Part of a small language model's weights: vocabulary 50257.
MLP neurons of a small language model. Each row is named by its layer, matrix (gate and up: input weights) and neuron, and shows model dimensions 48-111. Each number is 200 + 40 x the weight over its row's rms, rounded and kept within 0 to 999. A neuron's up and down rows have the sign that makes its largest values positive.
A block is one neuron, or neurons of one layer that tend to fire together. After each block is what it responds to, as a language model described it from the Wikipedia text at the highest values.

L2.gate489,227,257,213,206,172,193,151,175,179,188,268,202,240,205,241,186,211,239,241,196,122,197,215,250,204,181,210,155,252,237,278,195,142,162,279,258,176,147,163,226,255,209,281,232,208,259,198,237,168,173,218,185,264,167,233,202,209,185,180,269,194,198,197,213
L2.up489,127,219,182,233,238,129,165,285,241,279,235,276,280,131,222,203,167,269,248,223,190,158,242,208,217,169,188,245,253,160,174,236,200,258,267,238,170,262,168,307,209,210,239,187,200,190,232,142,255,222,175,149,252,219,267,278,196,241,233,250,172,190,165,155
Responds to: Nationality and place words such as American, Federal, US, Michigan, St. inside proper names, often in wiki table cells like Federal Siege Trench.

L5.gate174,156,231,154,173,220,211,215,259,151,151,137,173,183,237,257,92,196,221,236,225,183,178,196,203,182,181,180,187,182,257,237,237,224,190,168,141,195,234,140,232,197,207,233,211,240,213,195,193,198,194,123,163,241,161,183,244,290,244,204,253,177,177,199,236
L5.up174,224,182,216,157,183,105,212,216,191,192,233,218,177,184,236,187,234,165,197,224,193,213,242,211,195,174,279,141,226,137,219,218,169,116,203,246,288,257,187,206,160,186,145,156,229,217,243,140,269,254,195,168,197,211,281,183,177,250,165,163,224,233,192,172
L5.gate228,207,53,183,217,275,181,172,244,205,150,121,232,143,167,176,238,193,165,261,256,169,242,221,190,244,177,259,170,188,173,193,167,198,198,281,294,183,187,255,179,161,176,205,204,108,217,150,236,186,262,196,244,233,230,258,198,228,212,200,236,188,176,213,137
L5.up228,190,167,97,201,167,158,156,263,203,229,195,149,253,262,204,241,171,180,145,266,302,233,282,173,117,166,253,206,200,193,242,185,245,201,157,255,256,259,242,153,243,129,202,172,172,241,290,216,251,282,122,178,220,198,232,214,169,130,164,248,190,199,196,248
L5.gate591,210,117,262,179,234,232,162,227,151,187,246,214,143,167,173,200,199,174,208,269,226,174,194,192,262,207,202,196,155,205,171,213,196,239,174,196,233,216,190,206,178,188,167,203,228,193,241,141,256,153,166,185,217,211,213,212,189,134,151,148,274,137,182,234
L5.up591,245,178,158,245,207,209,223,166,219,217,257,127,262,163,195,221,218,200,288,173,162,153,256,248,204,168,254,210,194,193,244,211,172,232,229,216,198,178,246,207,220,174,239,171,211,247,265,217,309,214,142,211,209,184,122,190,238,153,182,201,139,157,142,127
L5.gate736,159,175,196,262,211,187,224,176,126,206,150,183,217,170,224,180,181,236,272,198,115,244,240,206,239,169,276,162,152,175,283,240,174,111,171,189,185,168,231,156,219,196,188,158,194,211,241,204,243,200,234,188,273,160,201,171,260,254,256,202,214,142,242,174
L5.up736,197,263,212,194,171,170,196,232,196,246,193,168,189,171,173,216,211,214,258,213,206,192,245,158,306,147,193,272,200,163,189,192,194,180,247,163,206,159,173,214,268,199,272,216,202,162,272,203,232,227,248,156,298,191,199,267,221,156,165,230,230,199,166,178
L5.gate963,214,181,202,202,163,183,232,234,184,137,163,196,248,158,210,218,188,141,123,213,171,200,271,167,168,223,186,260,167,259,173,242,170,160,244,177,154,197,198,163,212,242,171,205,97,124,201,133,221,258,235,231,159,214,187,227,238,187,255,177,205,207,174,266
L5.up963,196,188,147,144,220,133,179,257,141,247,207,129,217,234,200,223,181,248,179,319,146,184,157,222,282,139,212,212,199,212,123,221,204,245,251,179,204,189,215,227,206,241,173,152,158,182,225,202,168,223,165,208,208,223,180,194,213,204,199,211,203,185,181,230
L5.gate1039,207,235,141,211,260,185,192,227,229,203,167,128,230,216,161,189,191,190,202,174,201,226,191,168,182,212,187,189,238,230,215,154,199,168,222,225,213,221,192,193,186,212,146,170,222,195,191,253,146,156,137,211,172,184,195,217,235,257,184,304,193,119,172,214
L5.up1039,222,165,198,156,259,265,110,284,200,143,184,156,218,175,238,139,242,204,202,227,204,188,211,151,216,207,229,158,167,225,214,245,193,246,248,177,249,163,241,187,260,80,240,201,164,164,215,168,203,225,190,180,229,239,150,140,155,218,218,168,197,220,192,236
L5.gate1051,228,255,161,232,211,175,269,206,157,169,182,199,236,144,199,182,225,158,212,191,144,284,147,181,226,151,204,140,220,197,176,167,220,164,188,190,181,233,206,207,190,155,240,161,277,135,161,191,188,194,228,263,150,170,174,129,216,283,208,163,170,215,126,209
L5.up1051,234,150,162,207,177,168,78,173,248,198,201,189,208,228,199,205,263,196,95,238,233,276,224,250,223,149,168,249,168,235,136,141,156,185,247,219,215,205,239,182,207,198,136,202,266,223,229,170,142,203,218,246,228,222,231,218,233,197,165,119,233,170,167,133
L5.gate1154,224,247,173,203,167,198,135,192,172,254,206,166,200,161,162,169,221,209,211,151,276,232,234,218,205,99,151,196,250,187,143,252,236,140,214,194,168,170,221,228,199,145,210,164,266,179,235,236,224,199,206,265,237,218,215,230,212,206,201,158,214,230,195,290
L5.up1154,142,222,177,235,196,157,220,261,195,231,161,206,153,140,235,251,126,137,195,154,179,223,208,200,177,209,200,242,226,181,154,217,178,197,208,161,273,281,200,221,241,214,149,239,182,198,188,236,221,166,166,173,161,242,250,211,245,214,167,241,194,128,209,176
L5.gate1250,227,161,185,125,211,148,177,187,233,234,141,228,221,179,164,211,191,193,265,201,245,242,236,215,225,163,220,182,251,171,231,222,205,244,192,227,319,180,212,161,228,198,199,216,230,198,257,235,272,258,224,185,237,197,268,171,254,179,199,176,221,268,211,225
L5.up1250,148,219,234,169,206,209,175,252,153,223,111,222,153,219,271,180,175,204,322,174,241,281,188,157,224,174,252,88,232,232,213,159,170,217,195,215,239,239,155,156,173,213,223,260,174,164,217,139,119,220,194,216,191,123,211,231,238,213,312,242,207,193,129,229
L5.gate1296,152,218,204,169,148,178,202,174,254,95,252,208,239,215,129,291,229,190,205,161,204,194,170,208,195,232,183,173,230,219,189,171,205,259,197,171,164,247,253,192,207,178,223,247,114,189,190,81,184,256,195,188,204,223,185,190,197,161,189,277,246,294,144,245
L5.up1296,193,184,230,221,202,228,205,191,242,210,220,164,81,260,186,254,202,198,228,220,197,180,216,168,173,197,258,186,245,190,233,134,251,238,106,201,149,231,197,185,130,133,175,280,242,211,228,128,165,146,210,246,232,229,243,202,152,194,208,221,230,182,213,172
L5.gate1355,179,197,165,192,199,211,217,207,221,176,168,225,229,199,214,196,219,253,171,176,137,130,165,159,202,188,153,142,187,217,180,209,195,170,150,239,105,151,273,198,205,191,295,216,192,230,154,178,205,144,251,216,205,171,174,229,146,160,137,209,170,205,182,126
L5.up1355,250,144,164,185,154,173,218,238,192,265,160,126,207,198,194,147,129,181,194,256,204,230,169,171,139,186,206,206,238,187,217,193,183,226,161,205,233,207,243,118,274,218,195,187,266,191,164,190,176,184,180,204,219,215,208,196,208,200,164,242,171,201,201,204
L5.gate1359,231,217,272,259,202,175,137,213,141,173,199,183,223,194,152,206,152,256,133,231,175,212,231,144,98,180,157,259,215,182,183,229,255,215,257,261,216,214,213,248,219,253,206,173,210,224,240,199,193,255,294,267,238,195,199,167,191,206,182,161,204,214,191,259
L5.up1359,209,156,201,206,186,174,186,179,171,193,204,202,261,169,224,266,170,219,229,131,238,269,130,184,189,231,175,186,183,103,123,141,186,228,209,157,184,132,242,104,195,259,184,197,179,218,227,206,167,158,211,154,207,161,246,202,171,193,225,211,168,257,199,196
L5.gate1636,162,193,241,201,179,167,151,240,198,137,192,224,157,177,130,173,190,188,233,296,203,195,174,231,250,122,228,268,140,234,268,195,118,140,227,240,226,179,175,202,242,216,185,122,214,222,267,223,243,246,249,196,220,224,244,213,208,135,199,227,196,217,209,203
L5.up1636,105,184,86,206,174,108,152,163,216,204,170,230,181,232,234,225,258,218,198,234,172,259,215,189,203,140,268,145,223,257,191,143,197,215,221,151,286,266,224,191,212,212,252,215,205,191,269,211,187,203,271,205,218,187,147,198,230,163,148,156,174,225,143,157
L5.gate1739,200,178,172,170,193,139,179,167,157,173,171,212,113,254,225,230,230,165,111,183,229,244,164,246,178,235,170,238,250,180,250,182,259,153,195,198,300,205,207,188,173,232,185,198,182,158,177,217,186,188,179,145,258,207,233,183,222,186,135,280,150,241,223,247
L5.up1739,220,154,159,266,282,145,107,174,284,137,238,165,171,237,145,214,210,154,263,167,143,184,178,279,212,225,149,181,207,157,186,95,150,112,149,151,169,209,272,143,213,194,221,232,205,263,177,180,203,245,205,191,282,193,230,174,214,181,152,257,150,188,204,193
L5.gate2068,155,209,286,133,261,253,231,233,157,183,248,162,188,170,220,213,172,128,224,190,123,127,221,177,159,165,133,213,256,179,206,214,120,214,185,238,261,224,225,177,122,228,278,210,212,182,250,282,162,136,242,169,253,258,175,228,120,271,273,154,163,222,106,182
L5.up2068,222,209,170,191,178,234,258,198,172,241,150,142,215,100,194,147,238,188,132,171,162,207,144,232,225,212,207,198,276,185,156,231,184,197,188,200,221,251,206,180,174,218,143,279,185,169,223,212,175,125,203,255,137,150,189,152,136,222,224,195,221,94,277,237
L5.gate2120,230,250,213,251,163,251,171,176,132,265,226,209,180,177,168,269,205,187,175,163,187,240,190,213,276,242,246,127,247,172,215,133,204,175,193,272,152,268,238,153,182,187,168,184,191,115,251,241,141,197,207,223,236,174,228,215,165,220,275,280,225,153,216,211
L5.up2120,197,112,188,158,245,167,145,234,218,206,186,176,145,179,190,143,114,160,179,160,155,246,184,201,169,213,140,198,176,134,226,245,128,153,194,185,234,179,261,181,196,234,286,153,241,272,177,221,195,218,246,173,150,274,126,290,118,192,215,213,242,266,156,197
Responds to: Line breaks and pipe separators ending header rows of Wikipedia tables (album charts, sports results), plus stray digits inside table cells.

L5.gate51,145,201,204,161,269,207,204,251,207,184,262,238,190,188,203,222,179,203,169,179,101,144,154,216,180,161,211,117,169,169,221,193,105,229,200,159,253,193,189,179,162,211,222,159,201,186,181,244,172,206,187,204,220,127,211,228,250,150,232,256,207,257,193,110
L5.up51,177,176,190,117,156,303,224,201,190,189,164,163,228,232,204,251,150,263,197,188,203,219,186,203,154,205,130,148,194,280,191,171,178,279,185,258,220,249,201,251,129,204,240,174,223,222,197,212,186,158,172,188,160,229,230,205,153,193,136,177,168,178,191,225
L5.gate102,195,192,234,260,176,179,139,97,245,147,276,271,154,187,180,252,182,208,178,237,275,135,142,183,175,145,136,167,156,181,178,201,229,200,163,270,241,153,148,244,216,255,169,119,224,184,224,181,207,241,237,236,190,301,221,104,191,163,144,127,237,211,257,304
L5.up102,200,161,261,196,194,155,197,191,194,189,242,138,132,230,216,227,246,341,233,247,235,168,243,174,224,154,187,165,153,203,192,181,223,181,141,228,195,211,194,224,255,191,126,189,178,258,258,256,180,222,171,191,207,270,215,153,209,269,147,184,225,175,321,204
L5.gate132,146,204,192,264,208,257,177,176,148,172,180,173,217,198,199,181,150,198,258,207,164,217,179,180,184,198,92,225,99,226,230,269,136,140,166,196,160,251,199,144,216,151,215,160,134,216,187,137,153,158,200,206,154,221,207,147,241,250,192,160,250,210,294,259
L5.up132,160,170,195,171,251,167,218,158,235,233,169,193,166,205,216,153,206,276,192,214,196,219,192,167,240,183,189,187,161,182,203,244,285,192,186,157,193,232,223,164,193,152,256,135,174,215,177,229,163,208,288,197,164,222,176,224,212,181,208,194,139,186,243,258
L5.gate315,212,217,169,218,233,220,209,160,198,174,176,178,217,162,149,229,229,159,260,125,164,188,131,195,220,192,202,227,237,246,178,170,251,147,189,141,171,212,235,301,204,206,161,137,197,244,124,164,220,158,192,180,219,194,219,198,176,211,179,199,198,177,183,241
L5.up315,216,138,143,229,175,172,212,204,220,191,189,190,295,221,151,214,212,220,185,172,152,205,233,228,209,185,234,175,177,217,225,227,226,213,131,216,175,218,231,196,266,206,212,189,266,194,195,152,222,241,211,131,192,221,166,142,197,226,169,164,146,208,233,208
L5.gate1073,227,192,215,188,220,209,246,233,123,174,226,248,223,186,268,224,175,91,213,206,176,261,251,150,298,168,156,260,259,142,170,284,208,215,136,219,246,191,175,221,142,219,239,182,146,223,194,232,138,293,222,195,204,259,151,244,186,173,281,260,158,225,172,264
L5.up1073,150,173,216,213,211,191,195,194,221,149,262,257,224,197,194,261,208,185,227,228,164,234,217,141,255,170,226,224,226,183,181,225,224,266,266,229,186,188,218,277,173,127,155,104,260,252,190,192,261,158,194,195,197,298,128,176,206,209,191,172,215,250,182,261
L5.gate1088,175,212,259,215,159,230,203,190,223,172,245,230,167,214,169,209,255,270,199,159,154,115,172,215,237,188,165,219,211,259,166,209,208,170,208,225,158,224,158,248,196,74,223,211,146,239,203,185,231,238,242,208,188,151,149,238,205,154,238,264,203,208,176,157
L5.up1088,211,216,181,185,174,240,186,182,130,253,246,235,186,145,181,153,226,258,233,212,184,146,174,245,187,180,153,235,214,237,243,178,255,158,204,131,202,215,212,223,157,213,167,239,123,204,162,185,206,196,237,222,234,203,239,197,237,210,261,111,171,133,223,248
L5.gate1262,204,236,198,232,191,187,239,195,181,216,286,239,125,200,189,230,197,151,247,222,159,202,253,197,210,155,205,249,242,218,127,122,203,163,227,208,231,184,191,190,203,244,160,212,289,240,198,223,202,189,234,119,205,216,271,131,242,199,200,201,191,199,280,109
L5.up1262,168,259,174,170,182,182,194,191,177,159,266,173,227,259,229,213,261,172,190,189,184,187,176,214,181,169,215,217,159,287,130,183,194,182,155,208,145,259,243,78,216,210,154,203,221,194,184,216,155,153,143,164,127,184,243,173,178,178,131,192,195,176,183,223
L5.gate1887,217,218,219,184,213,178,154,279,156,166,244,200,215,213,193,237,171,167,296,197,175,204,276,245,195,252,235,242,277,219,267,231,149,156,158,198,182,203,122,275,235,195,208,183,203,173,203,286,198,182,195,180,261,206,245,131,301,244,218,219,220,216,197,210
L5.up1887,193,254,205,114,210,162,196,187,193,161,257,228,228,124,174,156,159,228,261,205,219,217,165,214,218,174,175,246,169,283,175,133,217,160,219,200,165,215,202,203,187,224,203,202,183,185,255,209,188,221,217,201,203,199,191,137,205,178,204,209,169,190,265,241
L5.gate2043,188,249,205,210,213,274,259,198,219,179,199,170,197,188,121,245,130,246,219,159,208,173,159,234,203,165,212,256,161,172,189,217,190,128,175,174,180,157,228,205,169,207,211,236,210,191,224,170,145,214,210,178,292,208,191,209,232,187,175,302,196,269,238,149
L5.up2043,140,194,215,157,258,224,245,155,150,150,263,197,225,273,252,228,210,287,243,206,191,199,268,215,298,119,137,156,228,228,185,189,190,175,193,259,196,226,200,278,216,185,159,206,161,142,142,230,266,224,117,175,246,225,244,149,174,196,228,170,171,143,261,258
L5.gate2050,214,207,207,143,224,233,218,225,171,239,217,186,169,216,224,169,193,183,297,198,159,230,186,114,221,179,161,189,143,263,241,214,236,165,149,285,272,236,186,202,257,201,155,123,262,194,164,246,222,152,207,167,220,238,162,91,202,234,310,170,272,125,180,167
L5.up2050,158,190,187,200,165,238,223,216,181,165,229,226,169,278,215,258,192,200,316,190,87,227,138,195,128,163,174,224,211,190,182,207,156,229,205,157,245,271,205,210,186,237,186,229,214,245,231,149,212,235,200,145,186,169,139,173,210,214,212,253,275,205,186,291
L5.gate2287,191,217,225,150,238,188,241,108,233,159,220,191,207,294,181,178,259,150,206,197,171,110,165,209,174,176,240,162,210,202,187,204,206,209,239,185,270,230,203,180,126,246,120,206,264,246,157,166,160,235,202,197,184,157,216,172,151,298,196,235,146,152,178,202
L5.up2287,149,109,189,252,191,177,247,182,167,181,204,131,204,207,174,240,221,202,232,208,128,200,191,155,112,202,260,186,216,174,250,231,156,231,248,191,162,171,152,242,193,203,178,270,206,214,110,161,99,217,193,217,130,230,254,139,224,217,189,241,260,184,243,164
L5.gate2506,168,172,150,202,233,200,190,209,198,174,177,277,174,126,143,222,243,158,280,178,191,150,185,183,120,153,209,140,176,184,266,226,200,183,192,319,153,206,185,192,187,179,219,208,176,129,153,212,249,187,232,212,216,185,232,195,145,218,193,228,276,243,238,248
L5.up2506,237,172,216,127,216,256,218,246,148,210,172,206,156,239,225,239,237,187,219,251,140,185,215,180,181,164,200,196,237,158,136,179,217,196,195,129,156,190,191,232,277,309,157,216,222,241,217,153,140,222,232,178,184,273,141,287,258,213,170,264,197,207,211,189
L5.gate2520,240,212,222,251,169,169,198,246,148,182,168,138,172,250,190,232,197,101,165,193,142,132,178,226,312,137,211,179,155,234,195,194,121,173,210,255,217,171,188,216,185,225,185,194,309,197,186,261,183,321,183,233,204,232,186,169,242,276,228,191,184,217,198,180
L5.up2520,179,177,234,169,176,187,245,215,249,219,157,114,204,237,213,179,127,267,285,195,123,161,221,248,204,132,241,210,260,183,194,180,178,195,181,239,339,212,219,170,102,166,173,252,211,136,134,250,231,250,228,174,243,231,226,184,206,230,222,208,194,212,246,150
L5.gate2610,248,215,254,155,273,112,337,109,215,210,247,207,201,198,148,153,187,237,237,134,169,194,214,139,222,185,266,245,216,262,161,177,189,170,173,266,158,167,165,221,217,139,175,145,199,196,222,253,218,153,277,221,171,221,286,161,245,138,204,195,213,203,215,203
L5.up2610,141,199,219,222,149,211,239,225,185,198,226,148,256,204,199,187,192,211,237,214,211,155,173,171,199,254,303,166,199,193,237,224,182,154,186,221,179,148,161,201,160,223,162,147,213,167,248,211,182,199,250,229,136,208,232,176,224,226,217,200,145,139,267,169
L5.gate2661,258,212,250,190,203,228,226,260,217,244,235,178,210,260,236,247,317,204,248,159,155,211,230,204,187,131,154,236,205,260,195,190,217,203,206,155,238,164,227,196,161,240,207,184,199,203,176,222,218,215,214,223,198,116,181,245,221,205,191,196,162,170,173,271
L5.up2661,146,199,241,152,140,230,233,166,174,237,256,209,174,229,136,296,186,213,214,179,223,186,215,117,237,244,194,168,265,250,245,163,170,173,180,245,195,235,123,216,286,207,180,185,251,250,219,213,209,210,228,150,218,194,177,165,158,225,167,251,168,213,283,270
L5.gate2737,162,158,230,216,249,214,206,247,233,131,233,195,182,224,223,246,239,196,166,73,216,189,197,232,163,201,120,185,198,242,198,173,144,171,223,222,137,165,206,249,214,169,217,199,230,260,205,154,177,259,220,168,185,151,162,189,147,157,177,251,181,191,202,224
L5.up2737,203,187,205,187,160,225,184,223,217,259,159,173,130,266,174,142,291,236,150,198,145,163,162,189,253,190,223,167,247,161,210,215,201,188,229,224,155,214,213,187,198,302,165,204,252,182,124,227,234,236,132,227,208,104,166,264,191,210,209,206,180,164,231,182
Responds to: Fires on the token just before an event name or result value in sports results tables and athlete bios, such as table pipes, "in the", "in".

L3.gate219,191,198,165,198,128,168,237,254,231,247,303,161,139,142,242,172,227,184,173,146,213,155,233,199,157,134,220,157,162,286,198,247,153,215,180,148,222,223,233,262,257,209,226,175,191,190,181,172,251,206,185,187,274,216,136,231,237,208,146,173,187,203,155,220
L3.up219,182,281,148,246,195,183,172,156,231,237,95,203,194,168,162,184,180,180,177,210,237,177,177,205,161,211,204,131,155,186,230,277,177,208,262,129,226,222,238,197,237,177,219,207,154,244,175,218,187,208,184,209,222,252,219,217,211,235,154,214,181,144,294,205
L3.gate1529,235,230,173,205,206,172,187,186,209,248,276,218,172,210,226,198,183,230,221,184,196,172,176,184,156,199,190,261,151,159,167,219,267,177,192,218,196,214,204,249,223,239,324,186,189,246,208,227,158,183,175,151,243,172,270,166,166,100,127,220,280,174,140,216
L3.up1529,183,186,176,197,217,236,236,222,239,228,231,162,206,150,181,177,111,170,230,173,215,173,247,231,157,182,190,204,110,232,240,225,205,236,194,206,200,149,195,187,228,107,223,145,229,251,141,176,196,211,196,132,175,206,266,133,215,187,208,158,244,166,202,196
L3.gate1730,209,225,236,237,199,233,187,171,231,264,192,241,147,192,185,191,145,203,173,206,141,181,221,229,152,149,175,207,83,182,198,147,204,209,214,230,197,204,198,173,193,163,157,189,208,205,195,183,190,172,239,258,157,213,181,207,188,179,202,233,170,202,202,170
L3.up1730,212,180,292,187,221,135,195,244,227,224,206,169,225,175,266,206,232,205,142,216,206,221,162,217,154,166,195,242,162,146,257,240,163,245,249,195,180,237,214,196,192,186,251,275,186,268,254,173,153,143,192,225,202,247,165,257,144,139,190,149,185,188,170,216
L3.gate2272,142,198,152,164,150,148,207,133,218,210,227,137,236,195,202,225,128,216,259,210,238,216,235,233,202,194,253,219,194,109,249,212,193,260,270,167,195,152,230,209,166,201,273,225,131,168,157,183,136,249,163,196,204,212,117,246,133,224,187,180,235,209,126,185
L3.up2272,217,222,218,190,255,275,130,166,171,198,270,198,191,161,221,249,170,198,180,220,224,172,178,182,181,243,203,260,178,267,191,195,249,214,241,255,170,257,289,173,195,141,258,110,188,248,169,182,246,149,187,211,214,240,185,263,198,181,167,213,188,145,209,226
Responds to: Newline or closing punctuation ending a short caption or header before a table, formula or list, e.g. "Polling", "Political offices", "Casualties and losses".